MLP neurons of a small language model. Each row is named by its layer, matrix (down: output weights) and neuron, and shows model dimensions 0-127. Each number is 500 + 25 x the weight over its row's rms, rounded and kept within 0 to 999. Numbers have three digits each.
A block is one neuron, or neurons of one layer that tend to fire together. Before each block is what it responds to, as a language model described it from the Wikipedia text at the highest values.

Short word-piece fragments in the middle of multi-piece words, like prox-im-ity, lim-est-one, opport-un-ity, plus occasional digits in table rows ("201" then 5).
L4.down810:497470530528516476437487490495517539468522495507497519488505482483531494449499518493546488520501483531451498562539449473488480496466533482496524493537522509494557504466514472550484524525467499510490457566500463499507504497493510507503458536546478502475506475507523498506480485484535466538468491525501518498504469503464496497497460516533501521472485517519556474491509516492530486512484

The conjunction "and" (sometimes "or") joining list items or phrases, especially the last item of named organizations or places, e.g. "Foundation and the".
L4.down553:487472482513509497516535511493482462486505537525500503510539485518524529524533521458502506476487502512487491520507488478484492500531482550496525471518510503484506511487480462492496540491529492453527511471482479538516520505477532465482533495511523501517484455509510528517516520545460536498466520479512506519461511525493501493478516532490503537510485467518489477493531494559497519487482

The word of after a title or place noun, introducing a following proper name, e.g. Diocese of Bamberg, University of Tokyo, Duchy of Mirandola; rarely other name-preceding tokens.
L4.down921:496499494498463514533497523483492470511471510484520520519488541490533532491512518521522484562508499511473522531482459533493476478489471517506507522403508512486493514455509503514465491467557521489476463487461459499517516528507516500497493471524448535511518494527519503510499507524512444482525514466494518491538535527509517524495510483496476534494527496488501491532503444522528559530515

Final short subword pieces completing a split proper name, mostly surnames or place names in cast lists and tables, such as Sulliv-an, Abdulkad-ir, Mo-han.
L2.down146:487515485513539497469516495529496514498475490469512504463494476492481505518548536506480505489523522532503488474473482465535485551500521477478501523493523506470498513534508498497520518516514473492501512490506477461500520478500460441540504453480483480486441462497548496519509472532518527492501535485499505467479541473495460489503529564497470521513474498515533513501484487485479505557487
L2.down673:528469511497506523496475501505516546503499558551494498492515506551487500494494494500483524512484502471492511500520477536522485486508497514489448487503492550502491450480462478481523496472541526515518529503505505519511465548501478525511529452480557479468524496524481472514528550461464489530537471470518479518501534483491534494487490534507523512501509490496475517517517526528486514462484
L2.down703:461445517514480489531517558474520484523486483511520445516498463539559499481529518513519473542505538487500495508503538522501490538499500484486455503528480489462527490507536530495493510485473506488500475486488501510498546493514550447506484518511497475508460500467529500500461479521517488461428519514475466490479536545485486519489473500509537502492525468467521496477561508491488499499457
L2.down767:497507486539523515523501490471497529551524529532487525512458495498491539520498503509479492511443476503524498532520520457525505487474474516494531477487506506510481475502544508541469523501473508524518486528474494517502491523501483449518515493510527520510518501471465482479509542514510487502492516471505498458474482484517509509554497447458457502502476517522482504526497485500504435494485
L2.down779:482500507535465505545457462523488510513494479544496473481507476507568495508466489481524469493498514526501510511479523449506500524498516505499509494496499470469559490476520504535494496462526494464466497482507518516478498477513513512475515484484444530504484452480519504481477479518497504488467490524531459482468528497507465503519494520506462486512496468507509537458491466508442494531484
L2.down981:484468478510496506496475540520481498497494482495514516508541493526484520521473483496480469497503552481471538483505525512521501535510534519532530506540513480525510485449478491515482516485516512486508486485466491544501489487480515496535431531518497507449485484514520497528510515501515514504480493508475528509492488538506546547454485513482512520439539503478524516458563487527544461519468
L2.down1016:459508525506491520475501512490517530506516538461461504526491508494495477534522491501494492517517540476450512483491499499520495485496480541522476496505550492491502482520502511554495536514519556507501505465544517498506488496519489506539474458527487509532442515456547497561524485473471504477501452476517479500463511521472474488487499487473506552493521475454485501463530474492481465502502
L2.down1132:514520514489519485509485531505460531504468461445494514492517497496530494485486512510505534504515431487538488539505471516536472505455477497528534542508521469496521510501499471514506478504497522532561501526465510475505501467478503504458559469503492504503479545480522535465503500504515514542481518565481472443485482524496517515511495551509492484463467473484475517501463495474519528507510

Conjunctions and relative words right after a comma or semicolon that open a new clause or list item, such as and, which, but, while.
L2.down301:485477499521475534503475463467500518500466517471478504486499517470462503459516515513514492529516505484492457505498499515476490538507470487512532517484537477472471477502482532507515490470480451485487527483546499485505465488491497515473488523520540497504472492501475532517507539545481488514509465516451475460493477540526494499502492459509494461477460490478496519453494508498477470504496
L2.down337:519509491496515440502514501536498480491474546469458530477469508499507478507512511481484536450467484495550526509496534534489452517471472525517531505486497509531486508518491499450506491497504484476478473494484489508509505461515534472451450517526469489495529538557538539484498565515498498529501498456470529517491467504485506538506493468501469465507532482509447502535492473500479520528544
L2.down394:524501523521454512533477478481451509470474476513455526550464415541500491488511485515522487489514527533520484475456529480490539541498527493512540503471498519492487474477495454480468490530445510490533505480473476507547481519502499506515497541491536501508542498521562480521495532516535509500451496482441505523525497520525551488459520514510521508561466528510484458468494510520532519491507
L2.down644:492545529534475561490497466495506513539489529449462516522503505484497522524528527531492513480533479542462491540487526493479506501519484503500475508495498499522536452541471465518488468498456504476545436524487492496539476480447486436501483519470468490522531535454540533528468509500498497459510524481499497502508518554490516484496480525488471511535474494553496507476510529503524499500519
L2.down704:482484511485530505507497545486494465495509501498505457487499488452532530502516472478474477504533527450508538491504496506504514498498473494508475479503463499499484518493513539515544540452490507467508480463420496484501486563545442460500485502477531497510495520475476515492485481487532538490485521518472512465513549506468490564522480514517522490524583487475523519511548538494503495519441
L2.down1298:505495517483517545484536443493453469450496502468492504559525512557484505501510527529496450486478510520494442530516492499477522495482503465500516490510533494510522492473439500508494504487488495491510480511496454486468509511513480492496460532490478506487458502471501482498556471492498509534510522468482544516504512536506503456474477491477481478505500488490456486515507485584533502517538
L2.down1306:515499507485512487512483502496499509495492520476451517518517561533503515442545495455520513511493525481488529468493536491512490502496529524512464467497496494485504477503511501469544529479526537540534550481485523437452466510528454471522481546475509466483512524511483515532505536513497516522500542508502532496496482531514486521468474498525479496532517537471471523482490488480481492522498
L2.down1338:509549466460509539496485487502451479530482496513481504516536497495514507537522515476486519528538529488506457479498527475520520551484479491484542519507509500507529504499481506509485522463492511512493470508507528516472519515478526459491455512502504454524511527503492505495490537535475529511513488455498549547539544541496474536476468496493460485547467531521467488461533496482499522542464

Coordinating conjunctions that join a second clause or phrase, mostly "and" and "but" after a comma, also while, as, or.
L6.down8:503461513496460517478479495467455466490508554527474513471495540499514511478495502463525496493507488501484463517488537509504532510495485512502463512524526480487505510533463469494526527475515453555490479472546527476493511490514486515447482525494510465451484471485520524541502536536482498471455478531438506526469510507499485533517480514479461487505497491503493470492548483440499503505476
L6.down708:536537506506495507482471519471492496464506529473551503506487523500511496492513543475490479543471530484541485488452513461489506484518519516484492501467472527512513491487434510515515491510496463493511471484492477496488480477502499504495456519469512549509491492515549582478512487506475541465498547512481474501501511582473523559521456543511483516524518439499483471533512465522476491464516
L6.down742:509465511481503545490496511484480512503503498488452488434481503523443520458507496481472508493457493504470521487486482498550529528503520466457514520527499486497497484517422508507528462490512492517499551532478474513495511463508519470507542478461539534526482502487500474517465487510475514488477502445507537557508504538438493480494499482513527543437482460511485523521454526474487497512452
L6.down842:484485494494457486487466482529480481504491514450501516482473494485508504478516521442480503488473513495472500503472513463482550485480514517500502500477514538485509495498497508510475463478501485488519507490519506531503510466508534520486496497521494525477482498507484516560505512469510538477456487509535504497474531508497501537530526509495477486507499503481493535482503498514487489464480
L6.down976:527532476504517544534512490556514544546488503499505520513488470509502506504454538481509513523519496518490489467485524485457525540491459503530504503474500475526482507487507496556512524503488477487532466521473467517500484460499514531486474515544449535458476489483559538510507485529497470486515486530478466510517504548494530504513445547497490507544522501491500479478526477523487498492503
L6.down1239:467503481517506517495509493503515505527495518543483514483491505467540498518551483468456470500454485490487504460497520503500537482522512495501506498470476485499479504485497527503485523476476501513462508490483497502506493495482503464460545485496496510496498524503520478527500492517483519490539505511494510523503511522464490509470514485519439510517497527511524512486508509509524494460501
L6.down1394:456559511479504471484523460499473492517465501490488508498472521478513501441475534473492487507495465478536489486512495512540460515490514478492464550517476537533506490524458529450524503521517511437473531543494515517528481504476476528519504524517544489520494495453502535482498532523477460499480492473522497474454521546493490501421506502514497500470480476513516479472468505531483515513501
L6.down1487:456526466507490515518465487502463514498499529457479533483492518479490543487540468530499458464481507469483502500517463475474537497503487512495499514493495515494521512460543492501500480472499471507496527533497475517517481467498509501492519502519496476517481507541514509537488498509489476525519515486445513544515513547508541515494483502499515522487495483480533485470448512478506508512491

Connectives right after a noun that extend the phrase or start a clause, mostly and, which, or such (as "Modeling and plotting", "in which", "such as").
L2.down325:534524496520474497505484540483526508475504538490529533482491475447499529537511488535488534452501504459504521484465512540535491494572517470484508512516494481516557468510521471471508524512475459507494517542514475533498508462514535463504480543454533513483494474532531510482469511498512501488513546510479526496486491487530486481504505473477469514497429521531504509524491490501479500508486
L2.down343:499479476505451456493539527499506494439456482459502528519472510470473446517517479527499449458523506459508492498535520482544475492483524496476526496504543521454498503520506503502525507503468540522532515531500492464465471525478531525496511527481502497498515536517489487521506450482528543485504525506463525520508527507532463497532440545509521471506534503505517478562492559496504553525465
L2.down591:484503500478442499485504461469510547527482498485459516482527455491497483496510522505510493506519515473529488498526520460487467538485461471474524475470523505543519465497488531505463546497536509458498444494492465483484498504514488512475461515523507513490493489496485536499477504513528507485479493493532523492505525546498521542533495496520517479494506517515417565510470505485491481514517
L2.down648:468496491505514547525505489506489476502502510493506519518528504472493488497501487486482477551529509485483494472495501505474498502506537480538566510514522543463516524530497489530470494478503491459525506507511476431487475486500468488515510511513535499522469495525531495516507515491482490540533535516482534483492450515493526510513493473514520494490514529448485523492523485489503504463489
L2.down833:492519495489512467524501546556531527505482462501546530522491504467524489503536466520501503498508510519521496561478500531528499517510497492441511520451492509487533530477525540512467468508510467517445507529507516483529523476484510508471509485487487528512482506472508507477532501458482538481484512502523435507467553473477504511507475533514508510496512564538504535506518480471511513498490
L2.down1195:502516519477528504476480523466498467522522470485502493478516513491478491514539434474474484496496506535480497475555500517530504476510506469455467515463543518461484553517480517502484501490460540477509521475508475509473513544532533576486498505508494445527476493573481511512492475512498537498487507501478477534489472456498489562488482500505513481522542522485487529498466550520497497497497
L2.down1434:490541515519516525526506498515517505505502497516487492510465490485485507482543503499470481507477463514529484470533482490445474479520505519474484539489474501519479492516531529476561519480498546489545499501454526513493523529500487492530498547485486503493514496535486494497524530461495453503457511460498473480502522487494470479467506531486500497528491512486525464499489484518513496492514
L2.down1452:517459523516489483515556511501484463474495462534515488514528503483483486512516465510477488448544534471502507519467473497495509473504495492517562476485510516490531486496490510503499533446502521439483488509528496505499459480539490513452517545468484516530531500461468538466504493530522501509522494433482475440474518547513448456509524496487498526552470455541529506508511532490521512481518

Short word-internal pieces like "in" right after an opening fragment (l-in-ks, def-in-ing, Plat-in-um), plus colons after infobox field names.
L2.down38:439472491481492456473488518527533503532537504484534552495509496454508527507516473481514499485504498539506485497494492500526521503549531506525447484464529506467512485478475476509465479526524508512471499496510501480497481508508510457484479494515446519514535444495442486560532468483473501501516478542488582491511504465478515417536564473508460486460481511500508516462533549480499476499484
L2.down43:529493468488509499502509558527546493500528504506523498505484502503514512503534515489511492495510540497503518502512482477524503510448532467519487504489497448474523522511471501509545525499509502517482527482504506516476463499519493501514467502510502506501483540483503520506490489513502466492502514495473510499506515494565501430484452500545522484490511487516518521492511524529443543478512
L2.down195:485518503524509446507477525508528525536525493541501497469485495485510515540462509493489501510487510471549499581531505514486444496531510484530485488524504539475423486474506494486496492442525478514515530534511516536535487484507485509488443519497561492492485529522523484507497515491487449492473494502526520537469527459530486465512489421497476507507481492517485517505525501497495528494515
L2.down248:497478475559470518489494508489557481459441521500508446541514486505473468499513528527543504523487507507534511515479487515492523498489447520481505506472460494519548508496483465536509501490512506489508498460469546480527533499495493458516506537499503543505517462494504499482486517485467497477514499494474509500549500504521513495492485515491542534481470437536512469434509518530511448521464
L2.down588:480480517497515469447480500520473454517472502518476496478476456484497470517508505491503447460520487507503526540520528491481521499498508487488507475526472470493479533532482511473478514516455484516477494502552506514513496480527454492512531518543475518481520519501499555489518522531491536481484527488525463529530520515468439495453519494453503496510500466521510530465492447527474494540521
L2.down1302:495491522470523472512469531508485484524492489564474483498503476507513521507496523523504488539558474510444487502474478499473520527517539518480481500529486467536483496481473497532463518478489497491502502506507481548472514491503532478522476527464495490530523525503497520472530552494558486491531489478482466479517481464492534487456479505471459519501479527500515524478487549535537501519469
L2.down1416:551460517519511468499467487508543467517508483497533476526460496490490513504472555505520481528497488492548511471490505483458522484521494525525527524424491511498502507495530509493547518523511525518496497528474504523456461513512473529471496484475501485488532529479447509493499457449434485510531478533566528464486499512505508514501488517494546510525488472468447536502504508506500498504523
L2.down1535:474556465492502462528480545517473547474489498510486477474514513491518490481475552524493510498472544542514531481461472465535472521521488537450461487537478508471501523505483483548526469484474511542462497488517477528514519520501528490529492527512541510514504511494503512491523511514469482498470491462500519541481533511494480501507526445488519492524517517538473481512500531477528532516474

Prepositions, mostly by and of, that introduce an owner, creator, parent body or place name, as in owned by, painting by, on loan from.
L6.down74:509487472497501514466512540497494511488515485474495510489500536495488504503520497506533525498507521508517515484500503532478494488493513517491470444471520516548470498541520494422476487474502465498482509507477487507488504531521531486494527507435489503493527475522549495530500483503483504511466579488502460505490512473499485533498495445509483474493562507553470478545532487563501485467532
L6.down402:498533535451492516471466510540489526510469499530497506516526515495505504469517485497459469508532471516513490511494507451503515471485497512522506495554511479516469521493486517455508533482477481526473517515476500501449460471503533501493476513488450497514555529501518526557526542510540509482507495505539530501472519529514536508477516489450475512450461543532484525474481484533490527536560
L6.down470:507511557544484517502493521490483482510495476491484526453459496489508547532501548492481452476498457491502495537516497477456528487514554508522523489493521533520537514491525491509536539514528503513498498516495471518525480475502455481528525509506474433530502477519467513523489534511483482455507498446508515517459501466532493416506521491536464529510485496511495522511521493485498459550484
L6.down498:505491479482509478494484472464572466495511534470471490486496520497503470511491456504503526507482497467515533509497488500513460484513502507494498509492507516484473490525517498526509500512502525478457512482485476525507443475498496493497482479457490520545548480492486447492490475456461510482474513490548494515450521500497560493483512542469515479502541497534500456490458541507438483489506
L6.down769:513512483522515509563512524521487494515504506498473495547450527530531542485472515488509500480519497500500524485492517519568491474528553509531488557489468486538497523472484484480502482484523514499505486486522496440462487542527507478471510516535456485488481486482478493501464513470500469495457519455524460461469486496507480523488486500516519484454462498487510499528493483485491539536526
L6.down1112:474474554509500498478497513506486511524501514486481482544536516443525557504523481495496511507551541496473542468471509515533494471504477507542499472511475503520506481475491486510492502477485477465501497578468506522488502473525463516570490523452472503527502504480476499506469494511476480475510477523474516545495512511489497510541508500534486501527455506501477488503512518525487505480511
L6.down1171:465486499504507509460477526524499507523502550527472471413502489514523474509492451481516494441493508494482509484498489480515490507520527511563467499521533513461523500503494524480452515478517559499541499483455505574508489481509506516489543486498502512463478501505507518538506520491480490459530517492509495525515534527431490468498531484482500509514496528530496478525480502511519485506474
L6.down1522:481550515460474491472496486522476476506496447493490505445482515483488513534495509482490459452490498515501515512525545520503500501508492503550529535481459517522504530497532475496484454530464530530529541513493510486495493515488529484506521476513506423495470471493473491505488511512494459510512503482476456469515473488520507545519511514487488473487508502483526502468500517515487504520542

The conjunction joining the final items of a pair or list, often proper names like Daisy and Timmy or Stu and Lara; sometimes "&", "or", commas.
L6.down5:510481493456493477514500462500490495514495473514527528511526475519459483484501529512471517450553479530506502489475488477472524493465494497447510567494497508499465459473518513526532478547514502471511507480508475555473473468517548501515480510499477470481476499517501483453508504523505493536528520503504544534532494483497513472497512507482495492471500486445483515532539523543466555504484
L6.down172:493470484484507492534517526554525464525469489508470519508500537494445507502484484532515517488456504466493466523497487522515500507469450513546468490512462516505497529508484550530526517467488556495452521454477501511504468495515503509548491492522488521492501499541481503478517485513485519484520500515490492501497503474546517502502519481487518477457446465505475506497492524464499524494525
L6.down500:486488488510535513519545536481526499542485517502536552530456473528507506476495523564475446470517490507518470514516520512518498467463485525492518493483534445451498416511509469497503491491507475483501485492546505500480538466510497518530531500535528514510500497476512497507543529487487521496515493481534477499527538457490460488515515487517504518495491460478502486514528498531502513487526
L6.down521:476512438507521531453502513482491487513489476505497513549511484511488522499504495509501508495503535530470490511523474460456474521533500510492526528474521483523519483490521489521508520477512514467493527532537512502552510476510517531511538535475507489454490555534495466493478560490541491520483455480518512509518501527512457479490471484516515507489531470477495475462496469493503499453514
L6.down909:534513477514493549493494510498458516495536474513475466523515483501491482484491503531487498527504547510495552471486481541504463465527498487471508536493518523517475508573490539500518497494512474516488498532464494508549550491464504533511496479461502513462501496527512481492543520493428506508477520508509471513534509483470486531499512490459487448517501514482482504518502501478464525466495
L6.down917:462510511530488521525523515485521533521523473493559505493529549533515511495513494507513545488546513496490472515501456463531476528498453504509502471460529532514518502484507506543510502503468479498481463506500539494516496479504439483483477524527518521570499522500528505526518503507507520502527483517489499466524470468523529481511508456535491473501476499514475504494528501479477513471485
L6.down1145:486496512498491522472512538490487512504494522486506541504466507496474495507496493527535513521551508509527496485538543492506516509470493466503509520486523494481541483494485507511514507487485499508490469451478489520478490525503479497519490495510541497538488497557545477425478492504533515518531480482525514542537543521475474476465538542474541490520466479557482493478454531508531485500537
L6.down1465:473513479528506529510512496510517555510482513530511503502485503505521489473490487505487551483504503519488481498479472466481497528499534502525539492460496522521534485539458505498518453550509495526569523482462470475478520472527482518474472473506515526531476526481488494509497507516493468443540511460526495526519479485496497490507457475454483457493451472511495465523495538480546468521486

Coordinating words, mostly and, after a comma or clause boundary, that link a new clause or final list item, e.g. ", and was", ", or", "as well as".
L4.down908:478512494509481483505532509470471522499467540530471475522442502475536518515515516475535521512510473494477559503526506543505503534481540517507459509521537515526443464511482487516551520496464564519496492463488466473475483498535485511482519506474516492493428504481524477503485489537486548492488498482482511493522530491503495481506470502512484492485479538522472450473537512537479456470510

Inner syllable pieces inside romanized non-English names, mostly Japanese, also Arabic and South Asian, e.g. Takah-ash-i, Kaz-um-a, Majr-ash-i.
L6.down6:512480516479520527511473492517497563470468475483506521497443505489510461446518498488517534499468505557511494474489511493511545493542470512509486512481523464507489488500525510456502472499518481473504508524487534482545529493475468472476504527483503477523475518540476496468445511444507505484504513472518521535474492484519566481567519487460503487509478523535468475491528491529506522518587
L6.down436:486495534498534520487515502450489513522527525504529484511490497524479451507543539505512447483492479543494508550505498486498502474481515517532481532476511524470498496501464507499476504488510482471485475462463512516514460497507456517481487455467483483543488490459442468510517477544490472479494506512476480470464490539527486545514515543472482480452503503502450499520467492484502527480533
L6.down439:476472498490503514495531457504521529516523483511525478482532549484469496516507511477536488518479492512493530479447501486507537470528467502506508491457529510469498491499521516511552501473511492451471509527508509503520524518534456443463476578517518479499445518469492491481493499490519540466525474524509519508487529529512470516553539503517523480480480514507508470491491510527428489467474
L6.down666:518466499525515479520508534521468491488517519502505495496562500524488537529505529512469456484507491488493468479466474516486491511495511506472482485511508517505484481514511534481556476487507493490498468473539458507529459491502483499483519509450471494516466503498516509516506544492554527499491508507549554478479548532491472487491497477483525488505463486511493501465510521513513507511452
L6.down734:499511491532504520508521530508530461486513489492484494507514536455501531490517459510522419498507490487511484529480543497524484502511515526527504508497515471528521515476499531494498521470513477465542433468522493484497481495529498476513536524499480466489534479514480534527531529493480549489455453470496503458507477514509468462489421500482493447489508494502523493502481504460505473498445
L6.down851:473490504478472489529461520492509577499477504480501481502483471513487486496512490494527489523470472534500483484456496445494464518484440503505492494512498523515501479518493500554476512476516499504483508529497500543499498536463494478558538479460447468518448490519481547496489505491505451516493538466520522467474536513487484504467527516504453477536490534489503557454526478481483480524489
L6.down1350:495506495503524497539524493513509489477540471497515501526539510508506472482477482507486539513491495532463476514524509547456498517486474469517478501469529516496527522503496510528518467524512455471509436540505490546520485525538502485487480538482499472497485511501470489503447507464519471491490487496517479465509468489529494503516533496520498530501506534492489522488509522459485554503444
L6.down1497:513513511518477508498503519477484541489488529520493498489522498550484488505537519460479501462542467506478499548479517499530461480474445526436500538503528526446522473507523512483465487494512541488513473447533533516480497520470481471533518493519494470494463467497530522501521470499495475482520488481484499541475475520476493488479524504536510467502498497493509532426501515510484483484521

Non-initial word pieces inside rare proper names of people, places, teams or companies, often in lists and tables, e.g. Srinivas-a, Kush-ida, Bonsuc-ess-o.
L4.down406:491446503513439476536500519502515444496506488491534499559513475472516480559506461526545504521502518470492501454534532491486507455493490518508492525479513501449536487541502543494511504488502469477483477518462517510475499517510473528485515526535473496487512501457543541487479485516487494495435499466514472471471529473499478523486505489517497487521513522477482491478576523471467491528466

The word "of" linking a head noun to its complement, as in son of, a string of, a third of, father of; occasionally other suffix pieces.
L2.down177:498493494489467473464519492533500518543514502476511441521512551446509474477525542502498463483505505508494505451533526493505508531484535526475530546512538536468458490494438562494512478496531527484488502483519535470513535478509480486508511544529509500513486479496492476509471496560453455464533477517500522518479491536476519521480510529512506502463481479486494507494528518482527490508531
L2.down695:504515474465496490471463483500488514530504462490557481495520481486505513492496481473506504485526507460468487517530504476548514516486542500536516487518477437538489526500506548507514478527527455534505488463546517485532429461536546461497512550465457513524499511492490515512515530474474522499534469518490480485507488523483485487549510518473543471509522537469479496527475467497507499497525
L2.down823:501534462494499495476542481455523524501493481445530498508508539490474469493496500532516522522506546475474535508495506496513458471505528484471576500490528507488524541461519537508535466480519504541522475499516507464476466528466493490495526500526498513486504488507510479491496498508504513475523552525511466504446515475522475490489440480528528484487505500509516503499499511528519499516495
L2.down834:502513508493534494515478518486453490474503499509504509507497536481516475495488502473514486492495526511542496470490488474505547462481536521494501477539505505476481486505488518480475536485507492485504531471491494517495498490455478463481457510504463543520504539486524441525492515541494507552493506513509497525490530502480513576484527503472521468505502519448507532500457469495502516499466
L2.down912:494492547541432519470511490477572505512493489458465503490524466522542512467501511522491482481498480503496493465477457521476498525474532461483496464524525473555482453501487501481490521477489497494486485506476490505475490494489498518503482499457495527491522505466525498515539536512463476480539499483474492535546541529494521536483537534483472480492514482471489502512503499523525482473527
L2.down1040:466472487498478535497531467487540491493524513541512492491455492464475518541535514511546516490502522537477503507478505527551487489456488527523471454542461520479530461494489469503518519519494509513496484467499521530493458516527500473527526519495541501481491485534475546541527542474498493484477470514527515551495456465463516463451535507447474505486496502501481523501499470540455524465500
L2.down1094:452536515519519528486525478503480522544500530470469500522495513539491507487484522445477494503489482499516516488498514522500498530489510524472512473488555489538495482490481537467559521516470526495462494512492500514528552525503550463500473486538497509454539485516495485522506520502496464484528450541508548498529474502550511478554515501503470465484464481513473491507542458532493508526476
L2.down1255:489501507493526505532523488499495489482528536484520490510532503514521504516538526498474486509493553435446480476489517509522509547534477499494463523473468488498502484467533486512516518448515501490497492500516503522468459494488470455521533545491500504509487460458545431510479449552465506450486482527527511455484491542490481502533454543525531506412522529515544518527515524475510497517491